config = dict(
    n_kv_head=2,
    norm_place='pre',
    init='normal',
    init_std_o=0.00454,
    optimizer='muon_variant',
    lr_mult_qkv=0.7,
    decay_shape='linear',
    batch_tokens=131072,
)
MLP neurons of a small language model. Each row is named by its layer, matrix (up: input weights; down: output weights) and neuron, and shows model dimensions 128-255. Each number is 128 + 24 x the weight over its row's rms, rounded and kept within 0 to 255. Numbers have three digits each.
A block is one neuron, or neurons of one layer that tend to fire together. After each block is what it responds to, as a language model described it from the Wikipedia text at the highest values.

L11.up1519:148116094115149097150106165112110153146102182155159146109134155104134105129128143132105105100140133156134120118118121108138116117099121135123151109102143176176137099153146148158114154097087106147057110121136099111144116126158094139145120126084114104151076087144128143117105153131158125115114128129151132142082124125136101100134153150107156167153134107152102114125159111139086137112102
L11.down1519:157133138121147149156167149111158147114129085123062130156121138111152099138112148122094084097150121119142131132136112075114118153126100129127109120118143106143121145142132082181170087155118152125143164126128092119119148127121131139149093098149135118127108152096132147162152092094153113102150154113144151150090180142124092119111104110123158135167134139154156125121096173131147171113113
Short word-piece fragments inside multi-token words, especially right after a leading c/C or un-, such as c-os-metic, unc-red-ited, C-ond-itional.

L11.up426:137101129134153123116099114111126142129158116112092132089107157137125104113131090114146106129129125142165158174130133158129143112123141118149109098156112112125128158079138119151156146094083106153196126090130129106091107117155124156126112128133168107108182109115103133115117164134112087162099082183121158159104154067112125118122151166146136138129123141112110113091115148075118144099122
L11.down426:096175130155162164107124143145107145095126129143117105144125119117162182103159077118116142148146110123087082104150111157121143176085145106116133160125079132067143124103129096149155150107118093086110150145129124104124172175089132163133136108126150089152088127117124114124145153126124170119141164155116089115116119149176127142160112118098126125145141153149100158127125108173153171123129
Mostly the preposition "on", e.g. "On 8 June" opening a sentence, "based on", "held on"; also table pipes after numbers, and "the" after verbs.

L10.up261:175120138121139117151128121130130133128160135104173100121120141144145141127114088121141116133096139188099165103176119135143109142116151133123155102139155121137118164141132119115160137120157154134115107161128176152151189148098097143158134151128146147108170153111094129114140082101147126082110125141130149098158141106128114147079131155144122128143123146114120165125084075149155122127104
L10.down261:160088147183144150147154146166190145192128105149125109119175128076101143140087122131171146098149102162114119142093166107123110147156126122116101121134137112124136122111141100072097102113119102136144118100136103124126121125119128155114083138162096137163094127104112129132118137128113112116122158130117137117135103165123116102080114135117145157133089120120148162143103136103107121116103
L10.up563:154149135102142131187144167141137091153109160133109086129133128116139099088118134111107126131131106121117165154145122148153123149158119110145116130149133147181156149140141105107131163121120127121128096125168112093145092127147140110106149140135168112163182152114126124163150153102120155141115109145142155142121153147165071161077121114132064098100116153123120149090112134100115156144110
L10.down563:112088069140132127105133111107131131129165133099146110123133166135092132118138136100119145151134105102128129138100124105133126133093143131138131162137140125128105153114133114146088138131109106158133116106123104106098153136094134156103115133064106139121101180147129214136171129120128175137165110109122141172092134105101105090126174088168125104081118083133126107159123132091131088139132
L10.up1174:130154134173113127117120120102107102135120106102131178146152154115151101119108144147114073137185141151163106126130173110097115157131126104126154118134115164109109147153124148150128164094079141138095107144131143137137149120137145152092127145113125158121135125088158152138124162126092116113173111092123111090114125131119117081051133146149095087141110125098130094152138146123148103126112
L10.down1174:140108149170164161144141128112155111156151147138152144173115111142149146105123139093121137108126143111164132171121094134124106097087146124146115117142134154112162088154144076159137124092122122144128122116135133082079138074117119136132137113180123085124113106095121071140194101126150113110103138122117149132162111138149128169119138132119159151116121115132142124137131116167167098144070
L10.up2022:138111104101095100195073077134131133118152163134132100106167165077144101130128155139113137128159189145154124119133126184101105131111117133138107118160133163143151101130126143155159138115102125127117131161116146118136178114120128130124114144131096089096107111107169139108172133104086121119108132129112138116145154175165132107082138120101135098116150126118144089158108103138119130131146
L10.down2022:173104124110090117129117097109100134134127112134163107136088141118149122085135093118091098143109115137152105084142119112146135120155146175168128091160135148109167131154136083164129113143078109161143137136196104101122110107169149128124147119088128133112117137122130130147117124141156106121126106141157147169150150134105119152148129127104132111122130115135136162159100085092096126179119
The second piece of a word split after its first letter or an apostrophe, e.g. N-ever, G-host, initials like G., contractions don't, you'd.

L12.up214:121118145143105120109120049139147153110076117152136159102179133143144146160098149122179133151120121114118159105128119148113164117128122175147143147164136142127126155099105153110152094121070117164145133100082101137120100148121137133119144139132105107117144152105133151125128128064060137104107111093085132139133114120116131131107121126147180151157127104177114102133143128107113103142128
L12.down214:166148101157130098146148176107154068133148126107109099178122105101112143077105121129126143128114110129140087123135126123149122095161122118107144123101158112082145091117125119120149101114146141104147125095136154173136150155142114161118150147114089143114148072124145133126108129156161120133132109157190086099108143131137132133151118163118111140123166096123160141131153110128179170138127
L12.up249:116089121134126091131089090127145135099165154148170173162130141116081120126149126104134132112162143143152161106108110140149143156137079158089090113118157117091108159119158103095160092163141122149121122171105107187155130163136114114122126111133130095087100130122146134115121156082119165145134112106105131128110159151128140137107131167138162174108159092105126130136138136131112130134177
L12.down249:185118141147122126135137131144124136122154168134158134131170122089141140177140114141155120132115153138111125108161094126138162087090128116140133101154144133153138113171166091141161097122145137116112138087098107075037102117087124163148086126078111121124128173156176174148156102133113124122124123140157166136162131122126120132113155131114112089142138161105127134153125122100117140138129
L12.up1457:142144134113115163108177149098107127138139115084121127155138135147132112131130155121140101147117120127138137084141150085117161150132127139122091125144127151169114084099205143137144148091104145111115123103113112143122120118170107118171112122132178138137161161114132142131102096110074128109156089136091136109135102145090076120130113127114146127127108078138148142112106136152159122145129
L12.down1457:131128120124113100147096120136110159134105122128139155104156112097116130120130127154129127134091168122169143136134126143135142112133110139150151149139108147077117112158108138141140126124114140080149103139118155108147146166112117120080129102112158112132091089138140161106141136157115120125116109094126110152166140141141158110147158147110137096122133140120113119129136113110140122184148
L12.up1611:084117145119074078099177117135123129081150161135148120107150136134155157162131120117123101121147105133125109113119152097134094122069080135101130148069139196114130155148154096084164111143097133132105131132142104149153101186133110149085098143119108131136144173141151122098133121143118139141165130121116079118117155119123147139140121190141123140086153119116115124118105142120096126098097
L12.down1611:138135117145123110120135123121149127093123114105137136103130152129124104181120148127122133125126151117123089082117102094091136151140126118137136114143174136120136095132154119136129109143098122156120128100136127119115089079100122137120119148146167113131122098081146080159128139076131103115154121123140109140113137128099141166118092157140136154162179088160081069118089094084139150111118
Periods in English prose, strongest on decimal points after digits (1.28, 0.35) and the abbreviation St. (St. Joseph's), plus ordinary sentence-ending full stops.

L10.up1220:125163111101176149109130079109122150172131133128103157119119139104142133067150103154089113136129111131138116184102116117128120135110108126134119130119126120129146152082163145144126154137108141117143114083131056144136095106071118126117125148109139113163112174119116117108127173161156092155141104137171126074123123077128128108123138110119127104143159102134106139141142155162161145082164
L10.down1220:103133109111123120139132146149165104114168155126110168144140170097160162072120112136164084162150169199150103100092103083113138105108125151123122126157102118155154117104130119123130120142111156095159141155146111110141104167111170102143111116119127117130171095121119096148130098151126137157143138150115114159111118126119101130142110178155139109136140131122099095130124121079157080117145
L10.up1627:165121112125147133129161138094126121155167107146157137114073135137138145093136125104115136141164118153163149101156113086171109121107115153146113096125179144149126123114131121178099100128131135112140139127122119124135110099136078129095150102192134094099155143086088124134090142108099147086167128107116145148099140093132111074110152089121138116130098131149109092141147137085128152098101
L10.down1627:097161168163118122087140163136080098139139131140104144121131112124112100131151099139161141132069139084164107140092125173062136146105119109099147157140099146136108144134132112119106131143118124112135154123101156131113159101106167122121082134115128161136089059112143120117130160157124101108104162148129117104114138170121142140122109141118139120152117153115112104141112129137153147190093
L10.up1835:147145113122111121130140113112151073157118124132155130120112140148138158146143174101093100119145144097163147161107134127175110117164159140088188141134133138179099129113119157133144140071143150137117107106118123132073117111150121121084104104127130086165148118170143136095125100135122078118086070079115175135110137128125111139117146121138137149170130092096150092100089109135126164122086
L10.down1835:152109131176159124154119120131114107147152085148103078150133144139146148096084105175149164156064102106117130144129121126138134120121115149131132145139098104127145146119137136157096098090097149140144149110135133138134157081147127112108169130079137135133131167118092187126129140109140099137140140169101126108109171110133137136106085128107126112113124099134092148122110139075099151204141
L10.up1891:108092090156080152128161085120130101162140113123124080110145139144132135125104141143128145088135090078142124172138142121134095102119143118117146128146134137171150145150139125169107146098124147155165080139114162132102083133123133172151152116098098143153156167140136148151100151132154127136124092178096169132131151138136115108102091113106134188077131123122135165128093147151103131104122
L10.down1891:153176118115154130155147114175107102129151121160162107106079087125134129079120133118151124187137151114144163152110120119155142103108113169157103137127081143126130106119099099118152150119162121171090150128086098147116142151154136155116121096135142140123107104134147137111155156082098113133146140147171150139146117126150140133132083109130168090119081132154106124096122170142175120140125
Short subword pieces in the middle of a split word, such as on in reconcile and colonial, u in computers, ub in Cubieboard, plus sentence-initial On before dates.

L12.up352:138136145150129159132122131075141090164106166096098152064166101161175164111109159085148090163130160134128116122137147111140107122086113138108130157144160118144125119155118119157149163123128128195139105128131102134124128098128131144117143143143113076164113145130125112112129113137062157154129098128100101131129115144139124162146166101099136108143129125140161118129137126123121127115110
L12.down352:114150119143131117108156142164126127099143140077144076142135126094119144125161129148107152134115140106157146142088124144174072174073131120124115164125108169142119082136124129171129080141161092134097114108102148118111142125099160141131112087140162133118116131119110141118086128133126083114137157167127155123133168108131162134102098163114140149115171133099118122100174154136069117152109
L12.up622:132105122128134114125157093128176166119137101152123108137142093125143083082162148083132112087140157139135150121171129143093117107126108127150139128106130110145142108124117101129115093144141108111140162148158090122135135112130145133136157187112153097123122113098143124166138113102113171093131145134161137134106094109157074138107177112146089123128115126093167124145141110143127120154137
L12.down622:149136150156094128133127123134132108108162115103157137123140154102150179139131112155097109136135129141131137107124124158113152135126107146131148127122137097087153130113127151143088153143078141141107105162166107116147099151137139097117144161096103138115077088155150126088156113151144098138102113131130149129107131163144148118150113178089123141090162144112109148165118134090087127114119
L12.up1274:132159110108152132142136130098121151142149159122126114122158177110126136120086124115089107138123129177117181106124158178115087107084088123227120090119140113136144127119130107154158120135125124171144108095111144121143135079144158105105131144117081107178139146091134113135090126128125117157126120130129133146121143175144094144110089107094089086107152155109144144138098135110161101156151
L12.down1274:146137118147136122099125165101136130085162128136134153133158101125145108100155170172136142115093158106112157151148119111141090165109121131142102112105123150095109125094119153162109159105070118133128157084143092098108082100139142128099130149133176149126132158087152140136108105098101196100129152131128127134170152163127143112106182110151097119101136148159148139157143152134128102093122
L12.up1830:135155126133148139142147119185105103136092135144102109114109140109153141076138110117171127143140139141158141092146163131119129088158118151131080151124133110107124151139097113140143125122110107131144126133133110123110124085143171131094113156128152105125130163113131103141111089124116142100092157155096148123095074131133126116104140098073121131122144139127139132122123180149071145121151
L12.down1830:139159165106147142118109181131116144090093086148163136126133144115111117144144141147109165140162113083149130128151166133136117160115113163112139133145104132119119098148097157120131128168101132142116144109143116151133107130112161096107149109121110127137122100094146119128159108109124128146123180122104105181070103143135122125123106132076088172125108074131125132125113151110175100148110
Tokens inside number or time-span phrases, such as the hyphen in twenty-one or thirty-year, and words after "for more than" (two decades, a decade); also parentheses before figures.

L11.up1723:130117109129126107122129090119129172109144140104118125109134171165142110138142159110136111088102162144127155119130150151140111136120153156154165121145131120140115162195123119122143099070095102122165153131166134131145156122107175102123138167111107132126100158167061101131089143157146129109096150119108148098133106134173087145099125138141112141126112119089088097149121110115167137139100
L11.down1723:133130122165110118141147118198158112141150102121115136137093118148146120105068118130157093162122134122161092132136158130154124172129105128141110139119101120100137128101158114120107136135129122137142138119138123144151177102161133181104140136106102169121123124121167137118125130129123126087114099111141155099124114108150133109128140151127134106078124118102157121147113093122141122161134
Word-piece continuations inside song, album or film titles, such as Wh-at, Pret-ty and H-I-Story, plus weaker hits on colons and "I".

L12.up615:117145162091126224137107138144129144124110105133157126105177174154164123111130123110127092078138112124085127142093141080124087120114167191104157123128123110110139148124123125165130123144099086121155139122170126183131144166119142117139104130145121120094136155082125089118170148131105114123113103146125129117132141096111121143130175117098162100134061146150139137170100107137134106129099
L12.down615:144133157137153124142098125123105112142177145125135159106167108104152132131121140150099151129157119115087116116122119140143117146109148150146049137161158134104128167135125117124137107131130147140082114110134159118145147127132179180167101151057172172116130115121144111122148138110088158139075135133148139115109115099129086132091118095154155127126115111078153143128153119094132137130110
L12.up1432:119143134078156132144125091128132118089144103150097176111109172119139089113119123086147117120172108146155132125102088110093093086075129118131150144122136115091132152143124149141137110131131160109121140136123129150128126109131111130155176115153167144102099109100101097082135154187122143123127145162139118124112164083171099158135139149144117084120110109138151142159098112157099118163130
L12.down1432:151135133133199175112116146153109118125115086096172107090134145139120178089125139162129087142124113146156118162110106119154105134169130114136104149135171105105102123100117123176118103157076142118125151140146147135080110134125139077103120129109124125130146165083117121139117112152091109099110105139131128152163165115129111135123177128123151170104146160102143130148143133147127130137098
L12.up1467:123114132124151097147106121142099141100117119148119121083196147136150082133095122127087143112162104099158175190132164121078123107114119126123133130171137163102103131135118146138094123166126174079156133133161117120149177141128120129170127096126113166113132110078123120081124140180129150140125132136108113114086169096116139119148122153101124105112116137094128131118103097158130154124137
L12.down1467:115130107134164104147111116127098120144132090110159117099181170142138124091102096142162137140132120112125106166114142109129126109144151161151098107129148139089113156137143143154104124155092170115078070157131110105134149124129104133121136082121158144080128130118126109100109118136122148141130117183157163152105154124132094133158088181127142144105134137093152136142133154143123134146146
L12.up1769:107122120133114147103113158135134054108123124099118163121157158174106148124164141141115097139140151154101121125106142144117083107114107115139119124124144102178156127133092102109124180131101171111104124132081141153128118122079116144101126125150154103162125143099104124092117134183083168144119140146106150122100134151177104115156169103092143139106092138126180106156138116157084145131128
L12.down1769:143128144155140155145161147141160138104069141122132129105139167090128145093098154111149130151116123150155129167116080088155125125097144139133130132168166143140106153132138125150132117119117118129128110150153134133118102127101116110134165097154116095134132094141120099128101143160076127100156087102115131157128136129135130142094148153119181082111114149134142141093128109155190160151114
Tokens right before a date, such as on, in, On, a table pipe, a colon or a dash, as in "on 19 June", "Died: 13 December".

L11.up1912:138146126138080157138160131139180141097111162105137131148153171130144137126132103137128077123090101130146105139207140118137107168113129105146108115127171146089095113120150113119147139172151105163145125096061085119101140169116099126087130127107119097183148126097161163139141105124142126114137118080158101135157112142108136160142166148136077183118118110116157118145126099113140131110166
L11.down1912:160128154155106110115118101130129127080153148141133108117120143162148093157095147160154168130149120131140140097106106134142112139142110158108128141111162093131167140118180141139162127120110095125144139139112167150163110162119117122161128147117102141089154112124149124104126126086129139164162160190124130133101126130122095110134103151094130071159128122136135129086102112136152128145088
Periods closing a sentence or reference entry, especially after a name or noun phrase, such as "named Daa and Boo." or "a memorial."

L12.up46:128157134142169117092145092082108120127118106138156112122104103160091147133147121124114151122122148139120140109091104111119094170158147084092133120099158114158128103113138103169113064116157213149161132150153151127143176103186128145157158169150106139138136117057145132128160097129147105149168141118128108142117108084125149124115149117177132130092087141145159115128113116104125118137172
L12.down46:137133098119101107126094126118095099115103167139106103104091117125180091120099123125084138134148156114136121142136111140122109158140123133122148161146133136102124149159123172080153111153161178091122126155145168141109190126156110094144131138114148173104114098133096138112116118076160171139108131165135160132162102107117157103162178104101079132170141115085161140131121132142161093113138
L12.up49:126076124075126154115143118122175126168126134150100120147110167109143166159155132162104104145141140141149115126137167144116096108184111153122083103095120098105128105063153171174107108113140129147143123144160119154130101123088116142099109080123150128120141126112106144129149120133138134128119111113113139143102144108154132136105072140112144134139095114143141161117120124132088176158147
L12.down49:104111134117100096128155148124114087086115106095109091100086138089158131108093142156164168135110141134161164151157123134155122148136107095136126133169122129137080108098129116117142119121152120099093154111114175128113159128149135140137132130136156112107085116151124110117145102147163126135119164136094107127128184167132087142126142117117140115103085145090139118125106104139205119155136
L12.up441:130095184104144120120121099159136123099145128119114112103104146172176126142141121153091156162097103124147162164100143113102133148117141103106135144147149121173157126137093125119159120140110155139134142165157102135109138162180137169131108134152151146151128118098174099069103147152109101142095105103139122114136126109149123100127092102177118116147142076141131103106107132117129151145116
L12.down441:113086150154123113106108144161136128158120185087203081112136166108140146127141097110128116145121137069098125201086132136106114101137108136116135146144149134127120120125137133102132135109148155170161120082147147131110128121156156155123140134126103132117084116130147115114114124093143128140122119135118177117135124091131143119125121135142099100158109142133123127117105153117091143144101
L12.up2038:110098133147138098103102161074120154135116138112113140143097154111138121105152138150087165094161144140164142134120110089091120137145149140131121094145143131140085124127141097146116106113107162107151126113155124130118114115150129119098133097171101127138150114126155157113104120154109149134109102092153087175097106127174110130139101082108141159125135117102120143135162100117136165109124
L12.down2038:113100117107154140127102123119126139143157100135145113102098161136130097120143120130125112113151149159107136078125108145107126139172133095066119104135152104137125117114116156146135118152098136139128194190133105116113139107155125139162130140104109135127131102127102132130138118105112125075099127104121160099139102119148197112159143131132145096122103117099114151136117090150102125134138
Second word piece of a word split after an initial F or f, as in F-ran-cs, F-un-eral, F-act-or, also after comp and Imp.

L10.up103:141137101123132100168126114125153119147091130123122099164119117140128178136142120081154108139160140169128146134115137116130098134121108135123125142105125157121144155137159116133102096120090108135136120173124120125196150099124119134138126094129139122130122118102106116126146142134131157110126110097108119142111165163152087144110115135140141088147131102146111127160137135130136128121105
L10.down103:151147136091180150107144105081115158126132079118136184125136109152097106128140080105125118121145116111131102103134139137150122082080128132114137093152108101126117107076107119171132160142128187123075126054146123118087091184091111133121134142111110138100154113126129141113141135139139153142153120164157097164110127120092152117148157132148134149104118142113148129112125141114145120123129
L10.up206:106141111170169108138154091130138131121117123124119148138104123113151141124102163129139166144146143117147152188115098120122111129111094109118151119136141126108094144148135091120113132133088112146132109125141142077140130135138161133096085066098130115114139122126117124106091183103097147170127098154112121095116111174104126128100144165162157120083139132104139131123130114150142150150117
L10.down206:113100154147126109114177165134095096123127095162112085132124127079148128124141116109125108131129126104144139143112100114154096123129087148130120133116119175095140131133133128153106119144163143129200151177107144186143144103085138112164155149140115109128124106137150089070161146135158121124109142157161149136143125147155108101149138069095114119127144150168117128102123168153158134145141
L10.up1031:134102136090165116149106113181072116120136114150125182099150153144146102159152130159095135147164135156144182122137153071115087128141107153174139152155149119152121128121090120155145170127135145117135075137142150140117154096164150146120127123132110123104127113108116107124122141134122103113141139154109156143143141069149100117151144176157137090111106105106090182145107119129131149120125
L10.down1031:119158148132082106158136146098122147114130150099142151104157127130112155122126103101164094140085164124115094113120124112107124146136135159153099145139126122127133132121158169199139145088092127121096148152067126142148097125139101098108140141125120127109062199082089145110146112116089081138106119143173099116143115167118120162132131147105123114102162184136133147149153086113129148125122
L10.up1069:132091126100119130154125126081158133164132117142152126109145079140128122128090114084114150166139177143139135177122128101128109105134113112108124102107109156119153164156131153101102139100099129136126135113152127074136121145111100129121118105117134130119142162161132147108158177162138110099134080140062135129125147135114119145097133156132140148151169143146104127134120131106163112097116
L10.down1069:163180124150128137159154121166120103158120136130108173136130140153108103123127133123109114139149160098175161188098133114087124131141094143128127120107110100105124129138131148186158148126136130084095133093190159148090123121085104112128153164116142104121093091147128110113160175129092095138082064162131150137112146115099092111095137154138134142135142141159149137132131154140094125104147
The prepositions on and in opening a date or time phrase, often sentence-initial in histories and biographies, as in On 23 April, died on, in 2020.

L10.up240:134117151124116099172135127093124110123114134133170110093158154104132119120112135116169133165115116134146147121140146141118150115135145137110100090120146121133104097161065118132149137134116123143114136133132157130078100155120161093125182133102177077107102110114079162086122138153125106149153152122162108107099106147118114097106097098084110148095088139183144099140112139118120099089125
L10.down240:164117164144131145136122160170152114150164120128140135142112124150141131093144136120122157123116138119154133194130169089153119114139116154111109125144127107165105178120110115082135108135177089145123120117124107131164118072078119136125124109100075103126101155112133091091108129141123145114137117145075114137103099121111173135107132129123150130184140091088129103120078127125172100159102
L10.up426:133104136129150090149157122155124121141143112132171179097093143135154137131127162123111134073118127177137134202151134090126126116128094115131086098127124138148128094115147126121162133166126139112128165148126085086090103127157131102142102131144144082161165102097133092089081134123127127128148149124174123118065137147162142077105116120115165155116118102099136137102083127154093110095144
L10.down426:118104112123121115137117113118108162095129130085122107096117135159111112120088184127135123112112119082113148130130107142126129089157133150133103110163078173140116101118102130146092098154115111160115138113151107127131153105093132119108129152136103090123116155100119164107111103114176113124103092151122085127120146157106086126110122084102084160097145153125169114123121170119169123161115
L10.up1330:111102160135153119147137111169154123140165134137138143097103144108119134126150148158121129115148098139150129165180106135124155122171072155122135136143130142129099134080091138086133147087109129153135120129108157143122120167156118103140161070112137115135127138111130141167141143091127155097097125098151119125139157186153151149116140145120108158112122104135139156132120088118078126163118
L10.down1330:175062172082110110123141114135102123114137155127112130133184159141182171147098137144157102138125106129161143140132150094105165155097156102101113118108188148145177102121145083100141122123152138122172080129107089126144132148091162127134158129145109146116131115124140123131102103131143151107122106126136147086127121114105134140146084184132143143108127074123117111129146116108160153169150
L10.up1546:115137148146093118127122111175129134117134129147098082082094165128144142156117116129130089108093128139171146149154156102141186107160128140119134108141090137138109100144132059149162144140164142128149111100098107138133113136112121105158144141138143092141115133087154131093122137132123116112181121129082124112083142112126130164171118146124112101148105085124148078136154119121106083095171
L10.down1546:136116132147153175150145137138100125072147102142101105140131124118111147124129162137127169155109115098183146176115129136118073131079136107103185141151133152111143099110108137111130083131139142085144118070098102127086109107124116128169114088113129136125138133106112130099112121130093111121128113106146146115131078125066127117151123116129135142090136155089129149143174134116126113137127
Mostly periods right after numbers or abbreviations in citations, tables and statistics: after page ranges (12-16.), decimal points (28.3, 37.5), and p.m.; also stray digits.